Weights of a small GPT-style language model, trained from scratch on English Wikipedia: 172M tokens.
MLP neurons of a small language model. Each row is named by its layer, matrix (gate and up: input weights; down: output weights) and neuron, and shows model dimensions 96-191. Each number is 50 + 15 x the weight over its row's rms, rounded and kept within 0 to 99. A neuron's up and down rows have the sign that makes its largest values positive.
After each neuron's rows, "fires on" lists the tokens most often at its 100 highest values on Wikipedia text that the model never trained on. A number after a token or word is its count.

L6.gate53:43 69 47 57 40 67 50 53 49 41 32 46 65 61 32 29 43 52 67 52 50 20 66 44 52 34 42 29 51 63 53 70 50 61 63 01 44 30 66 47 34 50 64 27 75 45 26 46 56 49 48 38 47 53 60 34 27 54 40 75 77 48 38 66 51 60 49 46 48 33 52 58 72 39 48 39 71 37 23 39 46 46 60 44 68 42 64 37 34 37 35 27 14 47 07 71
L6.up53:46 58 55 49 35 37 46 44 46 34 44 43 33 58 41 47 24 71 52 53 49 26 35 48 57 00 67 43 55 65 54 57 46 52 73 35 29 67 70 60 34 46 53 48 79 39 44 47 51 30 44 27 34 45 59 41 46 23 58 34 23 46 43 56 53 42 61 66 48 41 17 65 51 26 57 41 53 57 33 47 51 52 37 43 80 61 54 30 44 41 21 41 13 26 13 73
L6.down53:70 43 45 48 58 65 46 43 65 47 76 52 48 55 57 50 48 65 36 62 52 42 54 27 54 24 43 46 50 61 64 41 53 48 49 29 45 58 64 39 55 45 56 53 48 53 42 69 49 29 47 26 54 45 76 11 45 16 72 49 28 62 34 51 36 24 58 42 19 57 45 65 66 27 35 37 27 41 50 25 74 80 54 35 76 44 62 09 41 27 59 21 15 27 43 40
fires on: " all" 44, " ass" 25, " v" 16, " All" 14

L9.gate26:58 52 79 51 42 85 39 31 46 55 31 62 61 48 56 31 54 36 56 19 13 45 25 62 59 40 43 65 46 53 34 61 41 56 34 48 38 53 42 53 46 46 40 56 56 62 54 42 32 46 29 72 56 33 89 47 43 58 53 58 45 80 72 71 65 31 62 43 16 49 57 50 86 24 73 43 57 37 26 68 64 86 60 46 32 66 62 63 61 59 32 54 44 45 70 13
L9.up26:42 52 80 48 39 82 35 45 31 58 35 54 41 39 63 23 47 11 41 09 37 51 38 46 42 62 71 45 63 63 50 81 62 35 68 66 51 56 58 56 47 33 44 33 62 57 67 41 46 38 56 45 67 60 73 36 53 64 12 30 53 76 71 75 49 23 71 53 43 24 70 17 53 43 52 42 59 41 32 63 69 80 33 80 44 55 45 30 48 59 49 33 52 44 45 25
L9.down26:54 65 43 59 54 48 45 35 80 42 51 48 41 08 63 31 46 55 30 33 85 49 45 43 40 42 41 28 62 57 51 45 60 33 65 53 58 41 70 54 39 45 60 39 37 60 50 74 33 16 56 35 61 43 49 81 46 66 43 74 64 39 56 39 38 51 56 38 57 49 50 41 46 54 26 56 46 30 57 44 49 99 33 61 34 71 38 54 81 57 43 47 58 30 62 18
fires on: "um" 49, "om" 24, "am" 7, "ce" 6, "le" 5, "ri" 4

L2.gate128:54 35 75 55 38 46 66 62 38 74 57 43 71 68 90 58 41 51 20 47 57 59 27 59 49 34 74 56 76 59 55 29 66 37 55 44 42 36 45 69 60 62 47 66 61 70 70 51 60 42 25 76 36 65 41 55 48 45 59 30 29 00 48 33 54 51 35 02 57 52 64 49 78 62 52 44 55 48 62 40 58 58 23 55 37 43 37 77 42 56 39 36 54 33 48 71
L2.up128:20 38 62 24 44 43 55 64 26 58 58 78 56 50 38 55 29 65 23 49 70 64 53 69 62 35 65 49 56 61 62 45 51 58 64 78 53 44 65 44 49 48 17 23 66 52 54 33 37 57 27 45 25 46 46 32 51 41 66 70 48 25 34 64 33 48 31 46 57 61 44 53 84 51 71 51 63 22 66 42 48 67 44 49 73 58 43 51 53 73 37 55 24 66 50 54
L2.down128:02 28 43 51 70 65 65 48 42 77 63 65 54 48 57 28 47 51 25 56 64 56 58 37 67 44 37 39 74 40 30 56 73 60 66 60 55 47 79 56 57 72 63 31 56 59 75 26 69 45 19 36 63 46 41 37 48 48 65 66 41 52 52 61 42 41 25 47 58 67 42 71 71 33 49 54 47 47 57 42 49 54 46 71 41 20 40 36 43 56 49 41 41 48 61 70
fires on: " Pl" 43, " pl" 42, " Cent" 15

L6.gate321:72 66 55 33 46 29 57 58 49 29 46 27 40 35 48 45 29 40 36 54 84 55 63 51 62 81 32 61 61 66 50 88 69 42 53 47 66 70 56 34 44 17 63 66 54 56 55 59 58 67 50 48 57 32 58 67 44 47 41 56 48 75 69 79 62 36 18 58 52 58 53 63 53 32 60 41 25 53 73 41 44 58 52 85 55 62 37 64 66 52 44 59 74 52 61 77
L6.up321:55 44 48 42 57 44 71 60 66 33 51 60 82 32 34 24 45 40 58 73 35 54 67 54 76 74 28 48 69 48 47 62 63 43 40 38 71 63 52 52 38 33 55 53 52 83 39 59 39 61 42 53 51 38 52 62 47 48 16 72 75 66 66 79 46 61 60 39 48 70 65 66 42 25 59 56 53 56 51 30 48 96 52 85 44 53 50 63 60 58 45 82 48 35 51 71
L6.down321:74 34 71 56 66 53 53 52 50 13 39 78 63 34 65 38 47 45 48 71 64 68 55 73 86 46 56 60 52 31 49 55 58 31 74 57 61 31 57 56 60 51 64 41 46 56 29 65 44 46 37 34 57 48 55 55 65 26 30 69 59 50 54 45 44 42 82 38 54 85 66 92 68 24 43 55 49 54 78 37 39 77 60 66 53 64 55 32 51 33 63 77 65 57 40 60
fires on: " com" 27, " Com" 22, " includ" 21, " cons" 14, " prov" 7, " ex" 6

L15.gate218:78 48 61 20 58 50 67 59 54 58 32 69 58 60 46 72 58 42 39 62 42 57 60 65 70 54 63 53 52 57 38 55 38 22 38 40 34 37 11 67 57 41 47 51 47 55 46 49 93 66 59 49 35 49 75 34 53 47 68 38 39 37 38 41 25 43 43 60 59 54 30 60 54 41 44 30 58 27 39 46 52 56 31 68 64 48 71 43 44 63 42 71 56 58 46 68
L15.up218:40 39 42 47 58 61 39 54 56 47 56 56 28 61 70 70 46 47 51 80 43 42 74 45 52 29 80 57 32 18 61 43 53 51 33 51 72 32 57 58 60 74 70 57 48 46 45 44 68 50 40 47 46 45 50 40 61 36 54 34 64 47 16 15 94 50 61 67 53 56 53 76 63 39 64 49 51 24 74 45 37 43 56 46 69 66 42 54 26 66 48 44 50 42 77 09
L15.down218:52 42 52 66 47 67 67 60 31 72 46 62 24 52 40 26 48 76 31 83 42 68 41 58 54 55 54 65 47 55 47 51 62 42 46 45 50 47 34 73 41 45 54 76 68 48 23 61 74 50 52 49 51 46 50 38 46 34 35 58 59 40 34 40 54 58 47 51 65 49 13 43 30 36 52 74 69 36 42 66 58 43 48 56 55 62 23 59 74 58 56 50 40 42 51 66
fires on: " and" 99

L22.gate382:13 52 58 49 49 74 38 57 40 66 77 46 62 55 46 48 44 37 76 70 88 56 52 53 66 69 67 56 33 65 79 51 42 42 48 17 70 20 80 58 64 46 63 16 52 61 43 46 87 34 47 68 58 57 56 36 18 54 56 42 66 28 37 65 37 51 44 84 43 45 67 45 61 42 47 32 55 54 31 47 36 63 42 59 39 55 60 40 76 77 21 40 46 59 51 58
L22.up382:42 63 98 49 47 34 47 56 54 54 57 47 60 65 50 69 51 56 38 46 47 43 38 52 46 19 38 61 36 48 32 72 44 42 24 07 43 86 55 34 56 54 59 76 48 31 75 57 62 26 44 45 64 32 73 45 37 41 54 52 22 58 71 24 52 48 57 52 47 76 62 53 29 61 55 53 39 74 60 48 48 37 42 83 62 46 48 36 44 48 51 46 28 32 51 59
L22.down382:50 54 81 63 56 18 66 60 57 43 53 43 71 59 19 58 68 60 88 51 48 05 53 45 22 50 29 35 48 58 61 52 31 70 34 75 36 51 66 46 77 27 52 49 60 44 72 74 62 41 30 51 51 59 65 51 48 36 60 52 49 63 61 41 52 52 58 46 47 55 53 48 35 53 47 30 47 44 46 51 55 38 37 49 70 63 39 56 51 50 72 42 52 41 59 61
fires on: " of" 55, " All" 12, " New" 7

L8.gate302:89 49 86 56 46 30 36 68 54 48 38 59 47 37 46 56 60 52 48 75 79 39 54 27 52 36 64 57 26 40 56 40 07 91 46 67 58 34 33 61 61 59 40 44 68 26 50 53 27 59 46 63 44 39 51 38 57 30 39 45 51 71 38 61 72 37 76 78 21 24 41 69 60 59 40 58 47 64 53 39 48 38 43 53 33 62 54 89 49 54 32 47 27 28 47 31
L8.up302:77 58 57 37 85 26 41 41 39 57 49 52 68 78 58 26 43 60 56 48 66 49 46 82 25 38 62 41 53 43 23 35 37 54 87 52 28 43 51 25 33 46 65 27 60 38 47 42 26 38 62 31 35 45 62 44 41 55 46 68 38 63 41 27 43 31 18 43 53 36 42 60 52 66 56 16 35 47 48 66 43 51 29 61 68 68 27 46 40 24 51 47 51 53 71 64
L8.down302:74 51 36 63 37 35 39 56 52 60 43 35 44 36 73 61 41 50 39 47 67 44 45 58 39 64 61 21 41 23 46 54 31 44 80 42 07 49 47 53 55 49 67 66 23 45 53 52 22 36 48 45 46 40 40 90 35 34 58 60 75 64 71 58 42 71 44 51 69 73 61 59 53 37 32 24 44 61 65 59 69 42 69 82 36 42 50 53 46 35 34 66 39 72 62 32
fires on: " He" 62, " She" 23, " she" 5, " he" 4, "he" 4

L20.gate35:53 51 57 18 32 51 48 47 57 40 24 69 59 73 37 65 34 56 19 71 69 46 43 47 36 64 32 42 48 59 85 24 46 39 34 64 69 68 58 53 28 58 34 88 47 55 76 36 69 38 55 38 76 58 44 40 56 62 69 38 47 43 40 53 50 54 59 63 60 26 64 24 42 29 48 39 56 71 57 45 50 44 43 55 93 41 51 45 59 51 54 48 58 62 53 44
L20.up35:35 59 40 37 40 61 63 30 53 41 27 55 40 51 37 68 49 45 21 65 45 54 22 56 57 57 44 48 49 62 51 72 43 46 19 49 63 40 44 66 72 68 44 59 66 26 34 61 38 43 72 52 41 55 44 70 33 36 60 88 39 41 68 45 53 30 54 82 29 70 61 32 36 52 72 46 73 57 63 51 56 68 57 38 33 65 51 48 42 41 34 52 26 20 70 45
L20.down35:37 43 52 37 56 24 28 35 06 79 52 58 52 16 42 24 31 53 56 48 32 56 61 54 26 50 65 68 22 67 35 72 60 43 29 63 26 62 45 37 42 33 64 47 58 79 39 46 52 46 66 45 37 72 54 75 41 37 41 36 34 64 52 31 38 44 62 44 52 35 69 34 48 61 50 60 48 54 48 55 39 65 68 51 46 47 38 37 62 37 82 35 43 56 38 50
fires on: "oun" 21, "gh" 11, "ake" 9, "or" 7, " de" 6, "u" 6

L19.gate112:44 32 40 33 62 21 58 54 51 57 46 39 51 56 47 69 62 54 45 58 28 26 34 73 68 44 50 76 38 53 39 43 12 62 65 55 59 44 68 12 29 55 44 42 40 63 49 39 22 36 43 56 78 48 57 48 56 56 51 41 33 48 48 63 57 42 52 25 79 23 39 35 47 33 66 58 71 64 60 47 69 41 45 19 67 43 44 41 57 65 78 24 60 31 58 47
L19.up112:48 59 40 49 39 51 56 57 56 41 49 47 55 71 33 73 43 28 38 64 42 30 50 75 67 30 44 69 61 57 49 61 34 70 48 73 57 46 48 51 58 65 52 47 50 35 46 39 49 22 81 43 50 61 66 45 79 69 50 27 38 41 41 60 59 43 51 36 53 42 48 68 40 48 51 73 47 55 38 30 72 64 31 53 95 74 33 65 54 20 92 56 70 50 35 65
L19.down112:48 63 54 31 80 26 30 56 38 50 41 70 38 42 43 48 45 32 70 58 53 23 44 44 81 34 62 44 52 17 66 61 38 33 37 43 59 47 55 48 52 65 72 28 49 30 58 28 50 35 49 40 52 53 65 48 42 44 56 29 51 71 55 39 44 49 68 31 57 24 77 39 47 43 59 69 57 37 48 27 76 55 63 73 64 55 53 81 62 49 70 33 53 28 58 51
fires on: "in" 29, "it" 20, " min" 18, "g" 11, "r" 5

L6.gate107:56 13 39 51 82 32 56 45 43 51 36 56 35 32 51 63 64 34 05 68 63 58 51 73 65 47 58 71 25 57 60 61 40 20 55 42 23 66 41 45 26 48 46 54 58 31 56 37 60 98 47 41 60 56 61 68 48 67 23 42 46 40 58 67 46 67 23 26 40 56 44 56 44 41 53 55 28 33 47 57 42 50 84 85 60 38 48 62 47 62 56 49 45 39 73 44
L6.up107:61 26 56 58 54 44 20 57 43 48 28 64 44 47 30 64 35 55 38 69 51 24 68 77 45 54 50 63 61 56 34 47 42 32 18 59 41 65 47 48 00 47 40 58 62 56 56 59 47 66 34 30 65 39 50 56 22 73 44 49 63 35 55 68 54 63 35 41 66 65 28 43 47 33 41 69 48 51 43 34 70 58 32 56 34 49 58 53 53 39 52 72 67 17 51 61
L6.down107:50 35 48 43 36 31 44 42 43 51 55 46 53 70 49 48 19 47 57 61 32 47 72 71 25 59 59 91 52 33 41 30 33 62 49 57 77 72 39 56 22 47 65 58 61 34 53 50 48 63 76 30 71 27 64 40 27 67 41 49 70 47 69 50 36 50 26 23 61 65 37 37 32 47 46 64 50 45 67 63 64 58 40 51 53 64 42 34 57 36 35 72 47 32 47 53
fires on: "it" 76, " Con" 9, " com" 4, " Com" 4

L14.gate11:52 27 64 31 47 57 49 55 36 44 35 56 18 41 41 58 41 43 43 30 29 57 33 58 23 54 61 35 47 65 31 56 64 56 29 40 30 42 32 46 48 44 59 73 20 63 39 44 45 94 44 75 68 30 45 62 18 49 56 25 37 45 29 56 45 52 44 46 57 81 47 68 40 65 22 17 60 53 63 59 45 87 61 43 40 35 71 55 70 65 44 30 41 44 51 39
L14.up11:63 53 38 50 74 56 45 58 39 53 46 72 22 45 88 54 38 60 50 83 40 48 62 63 58 54 60 38 40 68 45 54 44 55 39 39 75 27 11 25 51 46 70 76 45 43 38 38 60 30 55 52 46 31 66 63 62 68 46 45 64 61 38 42 45 52 49 54 38 81 57 53 52 43 62 38 52 40 53 49 52 32 70 49 41 49 07 40 56 47 60 70 67 46 70 61
L14.down11:50 52 38 59 52 50 32 47 21 30 54 48 59 45 55 59 53 39 64 76 88 57 62 38 88 38 63 56 49 45 88 51 46 31 55 46 45 66 52 40 54 41 43 63 36 49 55 72 22 56 49 28 65 53 54 36 55 33 51 55 28 53 50 64 57 29 66 57 50 34 44 48 43 33 49 67 37 47 56 43 68 36 66 50 49 59 44 51 32 31 57 50 81 53 49 58
fires on: " and" 42, "w" 13, " an" 12, "et" 6, "le" 6, "n" 4

L7.gate185:32 41 81 56 70 52 30 63 35 56 49 56 45 34 29 61 35 50 67 19 43 27 46 53 55 56 33 37 49 49 29 16 50 42 74 39 38 47 63 45 52 45 69 56 64 48 36 60 53 45 51 56 78 50 65 48 75 72 67 63 90 49 66 64 70 59 60 45 50 67 50 72 63 15 52 27 74 57 62 19 43 33 39 55 35 38 98 44 42 38 58 73 48 42 49 64
L7.up185:41 76 59 34 64 36 72 44 56 55 68 57 36 53 51 65 36 55 39 35 39 59 47 31 53 46 33 50 23 43 21 34 40 55 82 48 32 55 54 65 54 59 50 67 52 79 62 65 36 59 52 50 80 46 77 66 59 75 56 82 57 52 83 69 35 53 77 54 47 80 50 84 43 33 56 35 74 47 45 47 35 49 31 51 27 38 48 65 51 59 54 69 52 25 64 61
L7.down185:46 68 42 63 77 52 49 51 27 53 47 52 59 43 50 40 29 24 48 32 61 31 29 34 59 58 44 18 53 34 27 45 42 55 50 53 48 25 51 39 42 40 76 41 60 68 65 82 38 50 54 34 60 36 69 33 57 66 46 69 62 47 62 56 50 49 63 24 48 90 66 81 79 49 66 46 56 45 63 22 54 47 27 71 56 44 56 37 60 65 67 60 67 57 55 59
fires on: "ri" 30, " com" 27, " Com" 21, "(" 20

L2.gate53:35 35 47 67 56 57 42 59 59 19 62 65 44 52 55 62 28 58 37 59 58 53 39 60 48 56 98 75 68 75 64 63 50 41 58 35 55 60 19 57 52 56 40 42 18 51 49 51 71 16 61 63 62 53 47 36 67 31 43 40 10 32 42 24 63 60 67 42 63 68 51 09 57 50 75 42 44 69 40 69 51 34 34 40 48 29 67 50 52 37 48 38 40 33 81 39
L2.up53:35 57 40 38 54 78 65 59 26 43 35 90 56 50 47 61 36 16 53 48 41 32 82 43 47 56 65 22 65 84 60 68 72 51 53 45 61 35 58 53 77 37 39 32 55 30 48 58 32 40 50 57 20 40 49 39 37 07 36 35 36 33 43 49 60 74 49 41 39 40 60 83 60 52 66 47 39 53 62 29 88 46 56 67 70 39 44 31 58 26 61 50 56 62 61 66
L2.down53:41 38 31 40 53 54 49 55 52 49 34 86 52 37 46 85 43 31 49 52 50 40 57 38 45 38 46 50 56 90 46 55 75 21 70 20 47 40 58 55 56 57 29 43 70 43 63 46 37 39 30 55 42 44 54 28 46 44 60 43 45 49 65 50 41 67 52 53 53 48 52 78 61 53 79 72 66 74 52 21 73 53 59 55 55 42 35 30 30 32 64 58 46 42 77 57
fires on: "-" 34, " Cent" 28, " cent" 24, " pl" 14

L18.gate184:54 65 37 71 47 47 43 74 50 40 50 43 67 76 38 30 79 32 45 55 61 54 61 80 71 80 32 60 66 64 70 52 45 68 47 62 58 73 62 58 50 36 51 50 54 64 57 59 39 66 52 57 54 26 60 48 46 51 65 45 70 47 53 73 27 39 24 78 42 64 43 41 63 53 78 60 19 11 69 59 53 78 49 43 49 53 40 57 43 47 45 74 48 56 81 48
L18.up184:43 64 39 58 48 69 60 39 53 14 63 33 46 72 44 20 63 56 71 45 83 40 55 61 51 51 68 45 64 64 63 76 50 51 42 29 43 48 80 70 32 47 55 39 71 64 53 65 22 58 41 41 30 41 56 55 60 44 53 36 64 52 68 32 52 73 43 53 33 44 39 74 49 55 45 59 43 51 58 51 39 59 56 54 43 59 56 47 43 38 63 63 50 44 36 28
L18.down184:16 48 06 44 27 45 29 54 55 56 35 55 86 74 52 75 60 59 30 50 45 27 39 37 36 60 52 75 45 54 42 43 79 59 49 66 43 42 45 45 48 63 57 64 43 45 37 56 37 54 36 40 57 53 58 29 44 42 41 64 78 57 37 51 49 49 52 66 52 48 48 68 29 37 29 74 37 44 55 47 37 56 46 59 41 42 01 46 34 66 30 46 52 44 52 73
fires on: "ass" 27, "ican" 15, "let" 12, "gan" 10, "av" 6

L4.gate186:32 44 66 62 68 50 86 80 54 36 52 74 73 53 55 34 29 70 40 54 58 74 67 76 70 52 62 51 45 24 65 29 58 44 40 68 09 53 38 72 46 46 62 73 45 23 46 25 65 55 50 75 58 58 36 43 62 46 53 36 44 28 41 27 61 55 35 63 54 58 69 54 50 61 62 52 50 31 57 73 63 40 23 46 33 42 52 48 59 26 67 38 66 26 66 67
L4.up186:36 56 57 54 59 47 63 57 53 62 32 60 63 48 69 41 46 62 38 43 69 37 42 61 46 77 59 57 51 55 48 49 57 45 29 85 52 69 72 61 74 45 47 31 61 34 44 74 43 42 18 35 45 50 64 58 26 17 47 65 39 55 74 71 49 61 44 37 38 18 39 50 61 72 86 12 89 56 60 40 75 58 50 46 38 25 31 41 40 70 43 50 47 47 50 65
L4.down186:42 45 39 65 55 48 27 67 48 35 60 55 65 57 49 61 47 64 47 09 68 26 51 35 76 65 59 66 49 71 52 58 48 41 09 68 54 86 74 22 46 49 50 35 47 70 55 44 58 86 52 27 56 57 30 64 46 25 37 52 62 36 82 55 37 40 35 54 73 47 61 56 61 65 95 43 45 51 76 39 67 61 66 66 50 18 46 38 54 49 40 95 34 38 60 57
fires on: " Cent" 28, " University" 26, " cent" 24, " pl" 6, "ent" 6, " T" 6

L4.gate152:51 49 56 63 79 65 38 23 42 54 62 73 45 51 65 64 56 66 70 47 53 66 39 57 38 57 49 37 66 60 36 37 23 58 60 24 53 65 49 52 56 66 64 61 37 54 35 52 36 37 55 41 58 49 66 58 73 45 72 16 58 58 68 32 43 42 50 37 32 37 54 53 70 63 94 47 70 84 55 42 64 68 42 72 38 67 38 45 66 31 59 46 61 41 35 52
L4.up152:61 67 56 59 53 81 46 22 44 62 50 64 31 40 77 71 52 72 63 49 55 52 29 48 31 51 53 39 48 62 37 48 33 60 59 14 51 70 69 75 51 45 49 49 74 51 45 33 29 52 64 31 49 56 69 70 61 59 49 53 47 58 59 57 38 32 60 32 23 50 54 28 60 47 56 27 89 77 66 19 53 61 46 88 28 56 18 30 59 59 53 52 64 32 51 47
L4.down152:50 56 73 51 59 87 46 44 31 65 50 67 72 44 65 63 44 48 45 55 55 43 17 64 36 44 30 26 64 38 46 46 37 57 36 40 40 60 57 57 44 55 56 41 60 57 23 53 28 47 64 37 53 27 41 74 54 48 41 82 70 58 71 38 37 24 41 18 43 69 47 35 88 54 69 24 53 41 40 21 57 69 42 66 41 57 30 33 55 87 30 46 45 41 41 49
fires on: "ri" 100

L8.gate15:61 43 61 79 65 46 49 28 52 52 50 67 33 41 37 60 30 68 77 52 77 46 56 58 68 30 49 58 39 30 60 32 59 38 43 56 28 85 57 83 49 66 48 31 61 34 21 36 73 56 36 56 20 54 40 32 71 24 58 63 16 48 34 54 46 51 46 85 45 38 46 60 62 53 57 55 69 39 64 58 49 47 50 40 41 61 68 51 38 38 47 47 50 29 40 64
L8.up15:40 60 64 38 23 54 53 89 77 43 22 50 50 25 47 00 17 56 27 45 64 42 51 82 41 49 52 48 38 76 24 52 67 38 36 55 73 33 44 50 54 77 58 46 50 35 37 29 51 59 37 31 72 41 55 51 30 46 57 54 67 48 58 57 70 54 53 56 69 39 66 73 85 14 41 74 51 41 61 46 49 50 40 47 34 64 47 31 47 58 35 64 63 69 42 65
L8.down15:64 51 63 69 42 55 68 65 37 34 77 75 59 84 29 24 58 43 44 40 63 68 40 34 66 80 61 72 69 64 55 38 52 30 15 51 54 54 36 44 70 44 56 50 46 23 54 27 75 43 45 34 66 57 44 61 65 22 51 49 41 64 45 24 78 42 70 60 68 46 44 56 70 40 41 33 43 30 71 64 45 23 60 52 51 45 53 18 39 66 39 45 64 45 45 77
fires on: " Cent" 28, " cent" 24, " Ed" 21, "ent" 10, "ed" 7, "orn" 5

L10.gate138:73 36 60 27 15 40 52 74 33 49 36 31 45 66 39 48 50 62 44 76 82 35 39 61 46 41 55 68 66 35 92 44 55 36 76 65 56 60 66 33 79 31 48 57 58 64 31 33 49 65 42 54 37 67 30 42 60 68 38 49 32 61 47 41 31 23 25 35 57 44 58 85 57 46 51 42 45 39 45 51 50 35 68 80 38 58 55 76 47 60 33 55 59 41 35 24
L10.up138:33 15 39 52 49 54 54 56 33 63 45 34 34 36 34 44 66 40 43 47 49 79 41 60 54 62 51 77 74 38 51 40 67 53 56 65 70 56 53 51 73 50 48 27 48 27 43 34 27 74 48 51 42 48 38 42 65 56 36 18 65 56 21 61 48 29 44 47 39 64 39 59 48 36 61 66 48 47 51 55 44 74 50 54 25 74 58 46 53 45 68 32 55 33 52 28
L10.down138:39 27 39 62 58 54 68 46 52 86 67 47 50 37 44 42 60 77 47 59 61 28 55 20 48 44 58 57 13 46 51 42 81 45 80 57 47 28 65 52 40 30 50 43 08 57 74 57 44 59 30 66 43 30 63 58 73 60 29 51 64 46 70 60 58 75 45 60 61 49 40 50 51 30 57 72 33 39 52 31 73 64 58 34 53 45 60 58 44 47 65 45 63 54 59 36
fires on: "h" 68, " Ph" 23, "ah" 4

L21.gate312:42 56 71 42 56 48 40 29 49 29 59 43 48 54 32 69 51 64 64 57 42 74 67 42 46 29 49 51 52 49 78 10 63 39 36 50 38 40 52 49 36 71 49 50 60 59 57 64 91 47 34 53 75 37 42 59 69 48 46 77 36 34 71 39 63 61 54 56 53 45 48 51 79 45 24 30 46 81 71 66 51 57 63 25 54 45 64 45 33 20 52 51 50 42 42 77
L21.up312:40 25 57 62 74 61 59 26 85 38 39 21 62 82 57 66 63 41 42 38 45 86 96 48 43 39 22 50 45 51 59 40 46 65 45 56 67 52 54 37 62 83 64 39 54 64 76 52 66 31 73 58 27 39 54 70 42 59 48 45 38 44 38 50 74 61 48 40 61 17 71 38 43 61 09 36 64 72 54 65 36 64 29 67 66 58 60 49 54 44 48 66 51 42 56 50
L21.down312:56 70 61 47 55 44 81 54 64 38 64 35 54 71 40 39 39 89 47 49 47 73 44 19 35 37 61 49 64 23 68 48 55 54 23 41 78 39 38 61 57 45 46 32 51 60 40 44 55 60 59 62 77 48 43 66 32 31 61 36 79 35 20 66 53 65 51 71 51 28 73 42 45 70 57 34 32 42 62 49 64 46 57 46 88 67 50 74 57 42 50 64 50 00 60 67
fires on: "a" 22, "oll" 10, " sup" 9, " g" 6, " le" 6

L11.gate270:46 40 49 03 49 59 39 39 40 41 29 44 35 45 33 40 28 59 67 55 36 38 52 69 24 73 39 55 55 29 57 45 29 71 40 36 74 16 78 52 44 57 46 58 41 30 40 43 51 62 52 54 40 43 58 64 52 46 45 26 28 49 56 55 56 27 71 49 58 52 76 41 75 37 49 37 42 50 27 47 22 43 56 58 55 59 69 17 34 33 44 68 78 50 53 49
L11.up270:57 26 36 53 33 52 70 27 49 60 43 54 80 67 55 33 55 71 47 83 37 67 61 20 53 27 39 42 52 36 39 45 41 49 69 39 52 49 51 81 38 45 36 89 28 28 73 50 36 36 51 24 23 66 49 30 16 46 36 48 45 29 30 45 51 43 64 19 52 29 44 81 67 40 45 60 60 53 59 49 41 31 39 38 64 66 53 23 56 60 41 56 35 66 34 45
L11.down270:30 48 52 52 46 74 52 58 71 21 70 63 59 40 53 45 44 56 61 42 35 59 64 64 44 54 47 50 54 82 71 69 28 49 42 16 29 53 40 59 32 68 57 70 45 41 58 44 40 35 61 55 42 01 28 65 25 59 65 40 44 57 47 51 40 54 42 58 48 75 64 49 27 57 65 55 71 50 47 47 71 62 48 40 39 48 57 62 66 43 52 46 20 14 53 72
fires on: "m" 27, "aj" 20, "d" 16, " /" 12, "ain" 5

L7.gate305:45 39 40 52 57 44 84 34 54 54 60 48 75 69 40 48 62 60 39 60 46 78 43 62 59 40 33 76 64 27 41 60 75 42 63 52 48 51 49 68 82 48 57 77 22 60 51 25 40 39 58 73 19 28 40 43 38 46 39 39 39 29 32 55 33 36 53 47 68 50 60 27 71 50 54 26 55 38 44 41 60 52 61 78 27 24 48 66 54 40 34 38 26 54 49 56
L7.up305:16 48 64 32 33 26 37 24 35 57 30 44 46 25 51 46 50 55 39 23 38 58 23 00 55 65 79 71 46 63 69 43 57 52 59 47 69 73 62 49 45 53 37 62 68 38 33 58 61 70 67 58 62 41 50 33 66 50 38 51 58 35 59 51 47 39 16 54 67 47 55 42 52 31 64 40 32 52 60 43 63 45 66 42 28 63 64 39 67 42 60 34 38 48 37 07
L7.down305:47 47 71 62 59 41 40 43 44 50 38 54 51 53 43 34 32 56 56 52 53 41 40 21 51 62 56 63 32 56 70 71 69 39 62 49 82 79 90 55 54 39 49 43 61 37 50 52 56 30 79 50 56 23 24 30 27 58 44 74 60 40 19 51 71 54 28 36 34 41 33 28 36 36 61 74 26 27 64 58 73 49 41 59 55 43 40 52 57 53 34 49 43 58 29 55
fires on: " out" 40, "ah" 31, "h" 17, " pl" 5

L4.gate273:46 29 55 33 67 52 58 46 47 56 41 24 40 28 53 52 74 72 45 40 60 48 31 41 52 51 41 54 59 60 34 41 38 64 36 46 82 63 86 57 32 50 46 53 62 44 44 55 43 47 38 55 48 63 64 51 52 58 41 34 46 40 37 56 58 54 36 76 44 58 34 82 73 72 64 42 61 99 61 41 57 38 73 51 30 51 69 28 43 37 68 33 49 53 65 24
L4.up273:22 64 67 41 39 65 52 60 50 41 82 21 34 59 29 64 70 49 51 54 71 58 31 59 41 79 55 32 39 68 23 72 61 84 44 54 41 58 58 57 56 54 54 58 45 47 44 39 34 50 52 04 73 34 70 58 65 42 49 57 43 61 27 52 47 54 38 42 61 45 48 43 89 59 54 54 39 67 64 31 68 47 56 69 64 31 60 51 64 56 48 44 63 66 60 58
L4.down273:34 49 65 50 52 69 42 63 58 47 84 57 50 36 33 62 34 51 33 07 65 53 51 27 36 69 37 33 63 27 36 35 51 62 25 20 56 44 59 59 44 29 52 49 42 46 41 42 56 70 65 42 61 27 53 43 60 47 70 72 66 48 61 26 38 53 61 59 56 46 55 53 64 67 82 42 60 59 66 48 56 52 31 21 28 45 47 49 57 20 34 51 52 65 42 57
fires on: "ri" 72, "mer" 28